config = dict(
    num_attention_heads=4,
    rope_theta=23100.0,
    init='trunc',
    init_std_qkv=0.0303,
    init_std_up=0.0303,
    init_std_down=0.0,
    learning_rate=0.00117,
    lr_head=0.00801,
    final_lr_fraction=0.1,
    doc_mask=True,
    dataset='wikipedia_en',
)
MLP neurons of a small language model. Each row is named by its layer, matrix (gate and up: input weights) and neuron, and shows model dimensions 96-159. Each number is 128 + 24 x the weight over its row's rms, rounded and kept within 0 to 255. A neuron's up and down rows have the sign that makes its largest values positive.
Before each neuron's rows, "fires in" lists the words (lower case) most often at its 100 highest values on Wikipedia text that the model never trained on; "fires on" lists the tokens most often at its 100 highest values on Wikipedia text that the model never trained on.

fires in: "against", "and", "after", "on", "surface"
fires on: " against", " and", " after", "ace", " on", "aced"
L2.gate204 [131 163 110 139 182 114 125 151 118 120 151 102  80 112 111 130 178 108 103 123 108 156 115 114  79 121 107 153 158 105 165 168 129 109 144 128 125 119  98 109 150 149 158 138 160  99 167  85 125 109 101 144 136 166 105 105 134 115 123 134 127 105 111 130]
L2.up204 [127 108  85 140 128 103 140 170 152 167 148  47 138 124 110 165 170 150 111 133 113 151 112  80 118  93 106  90  97 137 176 134 143  85 130 118 114 129 137 165 132 123 155 121 101 170 146 153 162 184 139 118 118 135 155 124  95 142 135 146  91 137 140 111]

fires in: "s", "a", "the", "his", "their"
fires on: "'s", " a", " the", "ir", "s", " his"
L10.gate405 [127 106 109 111 147 151 119 172 142 124 158 106 104 104 167 172 122  99 166  64 142 122 116 151 144 119 174 139 154 121 156 134 135 102 116 185 114 131 134 145 155 152  99 121  84 169 120 126 130 112 115 159 165 111 157 141 150 151  68 132 179 129 115 126]
L10.up405 [143 126 109 169 134 120 164 141 125 119 140 119 129  76  99 159 122 113 154  93 133 150  80 126 112 153  71 129 110  89 175 131  99 110 137 148  98 119 132 108 147 144 123 116 126 145 127 182 167 106 128 171 157 101 137 101 124 153 109 115  99 139 107 132]

fires in: "and", "or"
fires on: " and", " or"
L10.gate287 [188 135 107 155 110 118 108 138  67 170 138  84 103 154 112 145 123 138 127 152 137 139 123 157 174 101  87 113 119 154  91  96 144 151 103 122 115 112 138 104  90 101 111 169 121  95 103  93 133 133 164 102 131 137 110 173 115 131 140 100 106 102 107 127]
L10.up287 [151 128 134  96 129  88 115 118 127 108 110 119 148 120 137 138 113 139  95 115  86 154 117 163 127 142 132 109 117 130 114 109 100 154  82 129 171  98 166 143 108 115 126 116 141 121 159 130 138 119  71 140 152 151 139  99 125 154 158  81 119 139 145  80]

fires in: "and", "on", "heavy"
fires on: " and", " on", "avy"
L2.gate195 [160 138  73 150  97 140 131 167 114 128 185  79 134 112 127 130 105 132  90 153 103 103 114 139 109 170 114 148 184 173 152 159 143 139 116 133 120 172 140  92 161 139 144 126 126 119 130 112 132 148  90 117 132 137 145 130 126 102 148 107 104 120 134  93]
L2.up195 [111 125 129 120 136 100 101 137 148 131 154 115 114 107 162 161 105 152 124 166 124 125  90 157 171 102 128 133 111 127  91 116 190 131 130 143  99 132 118  98  74 114 168 114 124 127 151 141 172 163 106 136 158 133 171 129 112 153 147 127 148 114 149 117]

fires in: "in", "initially"
fires on: " In", "In", " in"
L2.gate329 [122 127 138  92 105 137 151 137 148 111  87 168 141 129 148 129 127 133 114 145 124 173 135 139 114 130 106 124 124 103 144 144 141  94 139 154 137 174 133 117  93 101 122 182 115 121 177 114 136 127 126 200 144  91 126 128 153 125 113 136 137 146 187 123]
L2.up329 [137 179 132 115 106 115 153  95 130 136 158 111 125 117  98 138 161 115  84 119 133 142 109 175 117 138 134 126 122 139 146 125 143 118 123 100 107  98 106 123 117 156 162 121  83 122 129 113 129 158 122 152 165 149  87  92 128 158 128 141 145  90 155 133]

fires in: "to", "and"
fires on: " to", " and"
L2.gate202 [108 144 116 131 104 150 122 142  82 115 123 118 130 116 126 171 131 104 146 166 124 136 104 117 135 129  77 142 134 105 181  77 129 149 136  89 126 131 124 106 114  92 202 152 119 151 137 109 141 108 132 162 123 171  88 118 117 135 144 139 121 145 154 118]
L2.up202 [141 161 169 141 123 125  81  80 129 141 125 158 103 118  72 162 140 118 133 159 151  87 120 152 146 118 140 170 126 114 108 121 157 149 185 115 134  95 147  98 110 167 117 127  99 111 143 138 168 125 117 119 158 141 170 153 181 106 123 114 155 110  98 107]

fires in: "would", "can", "will", "could", "may"
fires on: " can", " would", " will", " could", " may"
L6.gate295 [134 109  72 117 136 159 130 113 123 189 105 114 142 115 106 138 117  92 114 112  86 126  89 162 189 154 147 137 114 136 155 167 118 153 101  99 113 107 132 116  86  99 134 132 113 118 159 128 125  84  97 113 153 132 122 146  79 130 109 130 108 105  95 124]
L6.up295 [105 130 138 175 118 146 113 142 135 128  86 143 130 155 130 112 159  93 157  89 119 102 136 169 116 144 124 130 111 127 140 163 127 116 144  89 108 129 128 127 122 123 132  94 127 179 133 148 121 106 129 129 157 111 108 107  95 148 138 140 165 115  78 193]

fires in: "president", "friend", "director", "chairman", "member"
fires on: "resident", "riend", "or", "er", "man"
L9.gate463 [125 122  99 126  75 107  82 117 127 110 149  95  78  75 138 123 154 144 171 146 112 106 177 163 120 116 124 106 122 158 121 152 131 104 140 115 143 166  75 119 146 146 144  98 129 104 106 157 115 100 145 146  86 120 155 140 127 142 156 142 182 157 116  84]
L9.up463 [152 127 159 119 154 111 117 116 130 107 121 139 132 104 138 135  93 156  74 124 167 125 132  88 146  99 152 169 125 108 128 142 138 165 102 153 121 123  91 118 113 147 153  87 110  96  95 148 143  98  84 114 132  87 116  95 127 120 111 117 158 143 120 119]

fires in: "have", "has", "champion"
fires on: " have", " has", "ok", "amp"
L2.gate270 [128 130 129 128 112 137 163 113 103 174 106 106 165 151  71 162 127 153 138 112 134 188 174 124 130 123 136 118 160  99 131  89 123  78 133 137 138 125 123 149 111 122 189 130 127 128 149 170 153 136 128 159  94 109  91 138 113 101 139 138 120  95 111 110]
L2.up270 [137 129  87 141 136 122 152 145  98 146 151 139 111 140 170 121  75 114 150 158 145 124 186  98 188  85 118 121 114 133  95 112  94  97  81 174 169 133 143 111  72 103  97 117 113 167 111  94 147 121 157 116  90 121 126 134 129 130 108 172 139 145 143 112]

fires in: "of", "by", "always", "s", "without"
fires on: " of", " by", "s", "out"
L4.gate390 [ 86 156 107  97 125 132 121 156 124 120 101 129 141 140 175 175 129  95 121 155 128 168 156 159 126 147 113 156 108 134 113 136 123 152 114 131 136 145 155 154  96  99 115 142 110  59 138 162 142 122 123 127 150 112 129 164 108 174 115 103  96 162 104 133]
L4.up390 [106 133 150 106 137 133 118  89 121 117 128 152 106  96 134 159 146 180 152 150 104  60  80 152 155 154 106 152  76  83  92 108 127 133 144 141 129 107 130 101 146 132 149  85 157 114 137 122 140 121 133 130 151 152 141  89 117 126 181 143 154 111 157  97]

fires in: "as"
fires on: " as", " As", "s"
L8.gate411 [121 117 135 123 153 138 169 126 137 160 153  79 134 112  91 131 111 143 132 161 130 157 155  96 170 132 134  82 122 176 177 100 123 121  93 129 132 113 124 116 126 160 127 116 111  99 149 111 146 107  82 113 144 187 126 140  84 109  92  87  84 157 160  98]
L8.up411 [122 131 126 127 138  85 143 119 161 101 180 115 116 128 122 104 106 125 121 114 127 105 134 198 137 154 117 126 107 127 151 114 106 154 129 147  87 115 144 104 137 120 161 117 119 116 126 112  84 128 145 135 125 147 157 104 124 100 125  93 116 157 139 119]

fires in: "and", "while", "than"
fires on: " and", " while", " than"
L2.gate452 [118 134 123 136 102  99  99 116 116 141 170 139 100 136 130 162 100 115 120 172 128 104 146 136 135 119 147 179 122 102 115 130 117 165 166 125 110 150 134 147 173 168 149 111 168 163 126 140 165 102 160  96 167 139 142 124 129 116 116  91 122 156 116 130]
L2.up452 [110 120  89 131 118 130 116 149 136 142 113  95 143 110 141 162 158 133 119 145  93 141 150 162 171 111 164 119 113 142 142 123 137 103 127 113 126 140 137 128 118 112 106 143 163 160 140 121 147 119 114 122 120 124 127 143 148 139 110 121 110 130 124 111]

fires in: "his", "its", "he", "their"
fires on: " his", " its", " he", " He", " their"
L8.gate132 [116 116 112  95 170 146 152 153 132 154 164 123  79 149  69 149 106 159 109 102 121 127 140 186 130 155 153 148 132 120 129 139 119 117 107  86  93 166 109 105  85 145 125 154 118 118 121 140 129 124 132  95 130 128 103 161  78 142 127 129 126 101 124 149]
L8.up132 [139 140  95 104 114 146 142 155  87 135 134 102 111 141 116  94 144 111 165  93 129 167 145 126 147 127  88 123 118 132 104 145 141 150 129 131  97 153 139 143 134 112 148  81 161 137 128 120 107 114 127 145 144  69 157 119 167 108 115 119  68 119  94 148]

fires in: "this", "which", "that"
fires on: " This", " which", " this", " that"
L4.gate86 [176  91 147 178 122 178 146 119 111 171 103  98 115 134 112 155 158 100  96 160 100 143 155 120 169 145 103 115 124 143 119 156  92 103 110 124  99 127 148 150 132  91 117 118  91 178 165 134 129 141 144 104 139 122 117 176 131 126 163 120 140 119 120 134]
L4.up86 [ 97 110 131 125 144 128 119 136 121  92 148  99  88 131 130 132 127  99 129 139 113 127 131 136 159 121 145 147 143  94 155 119 147 132 123 163 122 153 136 126  85 116 102 170 127 144 130 138 120 127  95  97 161 119 147 145 150 111 116 149 122 141 149 119]

fires in: "and", "give", "arkansas", "s"
fires on: " and", "ive", "ans", "'s"
L6.gate358 [146 151 151 146 118 182 117 133  84  83 140 142 103 156 147 101 111 102 127 135 115  72 124 110 127 137 137 105 161 155  88 100 104 164  97 116 150  76 103 119 156 146  89 100 102 106 131 156 122 157 139 112 127 167 142 159 137 151 107  94 138  89  80  92]
L6.up358 [143 130 177 152  77 187 126 121 131 109 154 116  95 118 193 114 147 118 134 124 107 107 100  69 150 157 141 111 128 135 125  96 133 166 129 121 145 111 131 165  94  86 113 130  98 111 171 108 155  91 103 157 168 140 115 123 152 176 150 116  95 126 131  99]

fires in: "were", "be", "are"
fires on: " were", " are", " be"
L5.gate449 [127 141  97 113 144 121 174 113 101 101 159 102 121 101 163 136 106 107  98 146  70 178 139 130 146 180 157  98 124  85  86 178 116 141 188 136 120  89 157 130 129 137 145  88 113 126 131 130 108  88 112 158 128 109 159  98 147 157 141 106 127  93 119 147]
L5.up449 [105 118 128 127 114 169 165 126 120 124 125 152 136 151 105 102 124 144  62 124 113 131 143  99 133 140 113 133 128  88 123 130 147 119 140 100 120 125 130 177 135 151 118 123 102 141  71 161 136 132 132  90 132 138  92 110 115 153  97 133 148 176 121 120]

fires in: "january", "july", "n", "november", "december", "march"
fires on: " January", " July", "°N", " November", " December", " March"
L8.gate167 [106 129 135 140 172 138 104 139 122 107 163 122 158 144 153 117 161 148 126 129 197 132  90 123 120 130 151 125 129 127 107 124  91 110 114 121 105  76 117 120 122 138 127 134  97  78 123 127 161 155 160 165  86 130 134 123 129 147 129 120 103 106 130 139]
L8.up167 [129  98  82 130 137 120  85 135 104 142 162 126 131 109 142 114 154 126 173 121 108 115 119 111 112 172 152 156 161 156 146 135 142 100 135 142 170 120 121 109 135 113 127 140 116 103 128 127 162 145 141 160 124 120  60 159  94 105 126  98 136  81 132 132]

fires in: "is", "are"
fires on: " is", " are", "and", "am"
L6.gate186 [176 146 158 116 135 109 118 112 126 152 138  95 175 121 112 124 124 117 137 131  70 167 123 124 103 142 120 149 130 153  49 129 113 140 123 132 138 141 114 147 119 143 159 128 134 103 128 103 144 105 129  98 154 103 107 128 139 127 124 114 113 110 105 140]
L6.up186 [146  94 110 133 121 136 150 154 146 134  94 119 149 119 145 120 119 162 126 121  74 155 121 124 106 138 113 160 146 137 159  84 143 138  95 150 132 133 144 155 111 117 119  93  96 112 153 147 112 156 157 118 156 121 117  95 107 127 105 154 142 148 142 129]

fires in: "in", "located"
fires on: " in", " located", "az"
L2.gate405 [117 119 125 126 107 134 124 175 139 120 148 110 132 125 173 143 196 123 128 123 151  99 153 105 102 131  91 117 167 104 143 122 124 121 106 137  60 104 129 164 107  84 104 123 121 129 126 139 105 141 120 135 111 141 143 132 130 101 108 147 155 130 140  93]
L2.up405 [ 69 129 140 160 106 130 157 122 138 131 150 156 114 213 121 143 144 168 141 165 131  94 118 166 127 112 113 129 104 114  88 137 134 169 100  67 134 123 141 111 114 171  83 125 132 128 133  95 131 148 133 119 130 119 123 132 115 126 153 106 150 155 151 107]

fires in: "would", "will", "to", "k", "could", "should"
fires on: " would", " will", "k", " to", "ould", " could"
L5.gate520 [137 181 125 118 117 143 160 148 115 115 145 122 145 134 112 153 118  74 186 111 146 116 103 183 100 156 134 127 133 117  83 132 112 104  81  96 132 128 113  91  99 106  84 141 113 137 136 152 150  88 167 126 154  95 169 135 112 175 156  86 145 102 129 144]
L5.up520 [134  91 140 111 131 123 103 122 161 142 101 115 112 116  94 135 119 102 122 111 114  79 120 138 100 156 120 102 112 123 142 104 148 112 127  99  97 139 126 156 114 158 100 151  80 133 103 143 115 122 115 149 108 122 135 139  80 136 127  99 140 143 138 135]

fires in: "it"
fires on: " It", " it", "t", "and"
L10.gate207 [169 144 108 104 139 130 104 155 139 175 147 127 147 203 115 153 102 132  92 122 163 132 110 179 133  94 117 113 145 110  91 129 147 106  98 130 133 131 124 152 156 131 121  83 144 103  77 129 144 152 149 130 159 128 124 110  78 137 163  84 121 128 132 143]
L10.up207 [123  90 181 142 115 174 150 159 102 152 150 143 137 140  84 114  83  98 140 100 134 111 154 134 145 142 109 126 125 159 130 112 154  98 121 128 103 138 107 119 118 126 151 149  92 139 134 113 161 103 118 103 106 101 159 119  78 144 141 134 147 169 132  91]

fires in: "there", "it", "agreed", "together", "he"
fires on: "re", " it", "g", " there", "o"
L8.gate497 [127 147 106 128 125 187 157  97 157 137 132 101  70 173 129 136 120 121 128 130 120 142 110 162 145  82 117 159 123 120 165 156 127 125 134 108 129 156 145 123 129  95 116 121  96 116 121 134  87  86 105 102 121 123  75 164  87 154 139 163 146 142 157 135]
L8.up497 [164 104 152  91 101 140 110 117 121 116 158 145 146 123 138  64 152 104 176 112 102 145 130 159 114 137 130 133 132 140 141 142 131 125  63 157 145 158 120 153 106 123 121 109 101 145 135 112 153 101 160 177  97 159 137  70 146 128 134 131 165 116 134 116]

fires in: "have", "has", "had"
fires on: " have", " has", " had"
L10.gate220 [149 116 126 158 166 157 131 127  91 176 123 108  99 160 119 129 117 101 127 137 144 152  94 110 144 120 172 123 136 147  97 120 143  89 131 134 140  99 147 145 121  91 138 134 125 146 126 120 115 110 177 163 142 132 111 171  97 151 103 139 145 118  95 135]
L10.up220 [ 84 124 115 105 138 137 130 132 145  91 174 103  95 130 162 125  98 157 148 110 113  95 118 128 169 145  86 149 130 141 140 113  96  93  64 121 146 115 131 140 118 113  92 125 121 118 120 132 105 140 143 152 118 133 147 174 119 122 118 161  91 124 115 115]

fires in: "as", "by", "named", "asian"
fires on: " as", " by", "s", " As", " named", "is"
L9.gate246 [138 140 127 109 162 101 130 165 114 147  95 125 117 156 124 128 102 126 100 154 173 109 136 179 123 156 105 150 105 104 135 107 130 119 107 101  66 121 151 129 148 131 104 146 112 151 111  99 119 144 142 137 123 151  99 110  90 120 135 126 141 120 124 146]
L9.up246 [147 156 119 153 103 146 134 146 134 130 168 116 102  76 121 133 108 105  64 145 104 134  94 108 121 130 112 126 115 127 130 109 143 126 135 143 165 100  99 108 146 138 118 150 146 126 122 101 121 130 119 142 123 156 142 148 148 125 126 120 114 125 103 151]

fires in: "in"
fires on: " In", "In"
L8.gate493 [134 155 136  96 141 115 129  95 138  97 123  90 149 168 168 157 164  97 132 155 125 105 120 123 121 125 173  96 143 103 100 153 152 167 109 111 103 152 111  64 103 127  91 143  94 141 131  96 126 139 162 146  97 111 105  97 141 129 126 139 147  96 141 112]
L8.up493 [104 128  93 135 143 126 152 115 136 104 132 127 123 163 156 166 173 146 120 119 139 110 109 129 120 154 109  98  89 115 143 116 149  69 140 112 140 112 145 119 109  81 123 114  83 120 142  96 110 127 138 101 114 164 152 118 144  93 111 117 147 106 187 138]

fires in: "of", "for"
fires on: " of", " for", "e", " O", "ed", "ing"
L8.gate543 [146 109 129 176 103 101  92 136 129 101 145 168 125 114 148 100 143  88 166 120 125 102 147 123 120 127  77 121 106  84  94  90  99 127 132 125 134 115 111  89 138 118 143 126 136 135 104 157 157  83 109 107 133 151 161 157 121 146 135 110 100 117 139 149]
L8.up543 [ 95 110  79 144 132 115 110 124 137 151 130 116 168 152 151 113 132 128 101 106 142 150 141 155  85 149 121 143 124  75 151 116 149 105 137 114 141  80 151 122 118  95 141 123  91  97 145 157 120 146 165 171 119 143 153  71 128  94 138 156 145 140 114 102]

fires in: "december", "july", "date", "february", "september", "october"
fires on: " December", " July", "ate", " February", " September", " October"
L2.gate449 [ 85 109 146 121 107 111 112 126 121 169 134 108 119 149 122 134 154 103 151  91 150 167  98 137 147 100 173  99 170  94 137 139 124 110 121 132 147 110 114 152 116 114 117 167  94  85 106 162 200 143 147 122 129  86 126 133 152 135  99 107  83  87 148 104]
L2.up449 [138 145 113 151 126 120 149  68 123 148 156 158 155 148 127 130 124 103 121 133 130  97 108 161 116 136 128 175 121 109 118 124 139 127 138 130 132 155 151 133 137 161 183 109 106 154 120 122 118 125 107 108  88 146 163 196 136 104 115 120 162 148 119 106]

fires in: "to", "by", "despite", "leading", "as"
fires on: " to", "ing", "ite", " by", " as"
L6.gate8 [148 135 102 102 157 173 113 126 129 133 103 121 132 128 171 150  64 158 143 142 113 117 125 192 153 131 124 174 125 122 130 132  85 122 105 173 112 123 142 151 128  78 146 128 131 158 113 131 137 110  99 103 138 128  87 121 108 115 120 117 108 111 117 128]
L6.up8 [176 164 103 127 136 141 130 136 127 131 100 114 160 142 173 117 136  86 113 196  93 135 139 130 127 141 116 164 121  78 137 121 119 141 125 155 158 129 130 128 123 115 128 116  93 138 156 108 182 129 121  64  93 155 149 116 156 108 151 135  96 146 110 130]

fires in: "as"
fires on: " as", " As", "s"
L10.gate6 [115 136 163 155 142 107  75 135 145 133 168  91 115 150 103 156  98 139 120 151 138 147 122 165 127 118 128  62 121 167 131  95 101 134 120 110  89 159 106 143 130 140 115 187 147 124 129 132 139 146 111  93 150 120 134 108 155 102 126 125 143 142 161 148]
L10.up6 [121 132 148 210  96 145  86 130 119 151 126 112 147 135 148 110 102 153  66 156 112 100 153 138 120 162  76 133  66 104 124 124 100 103 137 119 155 123 158 105  58 124 100 155 111 102 120 130 151 155 176 101 140 173 133  96  97 103 137 104 149 153 171 161]

fires in: "after", "on", "at", "before"
fires on: " After", " On", " after", "On", " In", " on"
L9.gate46 [140 132 104  97 142 102 111 139 118 145 105 129 151 166 195 151 183  87 137 135 160 124 127 120  94  99 181 122 158 108 139  90 150 139 133 141 159 144 109 151 122 144 117 144 133 125 135 152 156 103 123 129  90 102 128 113 144 150  87 135 142 107 180 132]
L9.up46 [106 164  85 141 120 149 105 124 131 123  94 107 133  99 126 118 132 131 140 120 131 150 104 140 143 114 145 106 101 119 140 157 127 120 123 176 127 126 147 160 102 175 114 124 142 122 133 101 130 139 117 101 137 134 151 161 100 107 157 135 169 122 111 150]

fires in: "the", "of", "its", "s", "urban"
fires on: " the", " of", "'s", "al", " its", "ts"
L10.gate17 [219  85 134 137 124 137 147 161 123 127 120  86  65 130 106 122 143 127 108 110 133 123 145 132 136 177  97 122 161  90 135 141 164 131 101 193 126 140 127 136 134  89 105 103 141 160 136 126 120 124 127 152 160 100 130 140 113 100 151 136 115 120 125 157]
L10.up17 [114 155 133 138 118 124 183 126  93 149  96 122 127 118 122 155 121  97 132 125 109 111 140 111 157 146  83 133 120 136 132 140 142  93 149 157 101 159 124 143 140 123  75  95 154 109 118 166 147 115 137  96 134 111 136 137 151  82 143 122 122 151 120  84]

fires in: "he", "she", "well"
fires on: " He", " e", " she", " well", " he"
L2.gate62 [123 118 168 102 159 148 124 167 105 143 142 122 133 127 129 137 194 114  96 106 105 120 176 183 108 126 156 151 139 121  99 139 116 146 124 176 122 136 146 117 128 137 142 141 134 144 159 114 125  99 103 118 131 135 198 132 110 147  98 137 156 100 143 103]
L2.up62 [122 108  89  95 124 174  93 140 145 118 147 118 128 181 122 122 140 122 137 111 117  90  67 134 124 129  75 140  97 125 101 147 107 171 142 121 152 117 113 165 136 133 170  86 109 110 112 122 108 149 113 138 134 128 163  72 120 141 137 120 151 142 147 180]

fires in: "that", "which", "who"
fires on: " that", " which", " who"
L8.gate394 [123 138 136 133 136 170 144 122 135 137  81 120 148 140 112 106 146 118 136 141 113 115 170  73 130 107 142 130 103 141 105 106 150  97 122 110 124 156 142 132  91 130 131  68 116 116 141 141 108 137 160 103 149 150 145 106 110 114 150 154 140  98 157  90]
L8.up394 [ 68 119 164 111 116 162 155 128 110 130 118 109 100 144 102 138 136 126 128 106 120 123 168 128 144 113 134 147 113 112 123 164 159  97 130 128 146 150 107 164  99  68  95 131 156 146 131  90 107  94 125 112 156 132 121 122 139 107 149  69 137 118 158 115]

fires in: "found", "based", "performance", "performed", "present", "published"
fires on: " found", "for", "form", "aint", " based", " present"
L4.gate332 [118 128 148 126 153 112 153 146 115 159 120 132 168 115 130 127 128 140 118 112 165 130 135 166 139 101  99 152 145 101  95 138 122 105  97 116 102 122 112 174 133 122 124 127 106 127 123 134 188  86 110 130 170 114 155 141 104  90 118 125 147 110 102 137]
L4.up332 [115 138 168 117 157  96 145 141 138 132 163 118 113 140 154 138 124 107 150 137 145 127 172 174 100 129 110 109  79 119 105 113 123 150 108 152 142 141 141 155 159 119 125 139 136 176 136 119 191  81 129 136 136 127 148 123 100  76 135 170 147 112 111 105]

fires in: "on", "in"
fires on: " on", " in"
L9.gate541 [104 157  94 129 108 137 142 136 146 111 121 133 126 115 165 136 128 119 123 151 121 134 134 121 144  78 139 132 107  90 132 102 155 114 153 108  97  83 108 147 126 159  88 122 123 152 116 152 175 170  90 128 111  90 170 120 123 118  94 164 162 159 127 156]
L9.up541 [126 137 149 136 136 123  76 141 123 135 155  87 150 140 136 135 173 151 131 139 164 109 113 154 137  89 130 140 121 113 110  83 173 139 110 117 131 157 127 132 103 115 108 114 118 126 141 100 107 133 145  68  71 135 165  75  88 104  92  99 118 145 134 125]

fires in: "as", "keep"
fires on: " as", "e"
L6.gate34 [103 142 177 138 150 174 157 132 147  94 127 132 147 140 176 131 102 163 132 134 107  85 175 164 109 159 110  85 130 131  97 145 142 122 183 101 112 168 127  79 119 148 134 137 107 116 136 107 167 128 138 108 159 126  91  96 164 111 116 132 132  97 143  89]
L6.up34 [105 159 113 157 154 155 106  95 122 134 137 141 104 140 114 116  77 111 151 134 152 153 131 128 109 157 126  87  94 148  85  75  88 149 160 121 125 166 106 142 168 169  78 198 130 144 118 175 132 121  95 125 114 136 149 132 116 158 136  90 160 136  93  98]

fires in: "also", "then", "said", "now", "so", "soon"
fires on: " also", " then", " so", " said", " now"
L2.gate86 [160 133 102 148 163 122  92 115 103 145 145 119 122 130 129 146 109 136 135 114 172 145 162 150  92 137 110  90 158 169 123 132 115 110 121 135 120 142 127 145 139 156 125 183 111 140 169 118 126 117 159 141 118 128 158 118 134 123 139 160 116 136 162 112]
L2.up86 [105 127 150 172 165 161 133 164 124 118 115 138 134 169 201 121  59 111 113 163 102 108 127  97 100 130  99 155 108 155 151 130  96 121 107 178 131 147 122 122 187 114 143 122  99 160 123 146 140 132 163 148 139 126 144 132 102 128 148 131 131 143 136 112]

fires in: "with", "for", "to", "produce"
fires on: " with", " for", " to", " o", " O", "du"
L10.gate21 [127 117  62 116 150 147  91 109 138 148 131 103 142 131 148  97 113 135 150 128 139 125 125 174 133  95  93 151 156  84 133 131 109 127 139  98  96 136 139 118 113 119  97 133 115 123 114 137 144 105 109 129 131 131 107 102  62 101 153 135 105 164 134 171]
L10.up21 [119 101 109 111 119 117 110 168 126 157 136 122 157 127 106 119 105 130 132 118 160 168 169 150 152 144 103 162  99  73 105 131 142 157 121 134 155 103 142 125  94 136 159  97 102 142 153 164 127 150 148 107 119 155 147 162 129 142 160 121 160 161 109 129]

fires in: "time", "end", "which", "result", "terms", "term"
fires on: " end", " time", " term", " result", " which"
L4.gate443 [158 141 105 145 112 138 100 121 126 129 165  90 146 112 136 137 126 146 155 130 141 126 147 113 144 126  74 157 138 104 121 103 113 177 109 112 135 110 144 126 130 122 158  81  89 135 133 127 193 115  98 134 170 113 182  98 156 154 135 125 176 160 110 103]
L4.up443 [ 97 121 178  91 155 115  95 131 124 149 108 114 180 125 145 131  90 141 165 120 122 117 125 151 135 121 138 146 117 122 134 114 105 148 188 122 123 139 131 155 180 136  97  97 156 147 115 137 153 163 162 148 146 161 129  92 150 121  92 113 157 110 155 121]

fires in: "september", "october", "december", "february", "july"
fires on: " September", " October", " December", " February", " July"
L9.gate112 [149 151 134 131 144  98 143 132 119 128 161 138 172 130 167  86 146 147 139 124 119 156 107 127 136 144 167 157 171 105 155 157 110 104  99 107 144 145 117 154 114 120 150 112 140  82 118 110 112 157 155 172 106  97  86 126 124 116 131 124 106 107 158  70]
L9.up112 [176 125 139 134 163 119 133 131 140 115 146 129 115 142  92 132 170 166 140 140 136 173 170  94 121 105 144 135 119 101 146 142  93 127 122 102 152 170  98 117 110 124 149 115 138 112 119 149 127 111 150 116 134 123 127 180 130  86 153 120 128 136 134 115]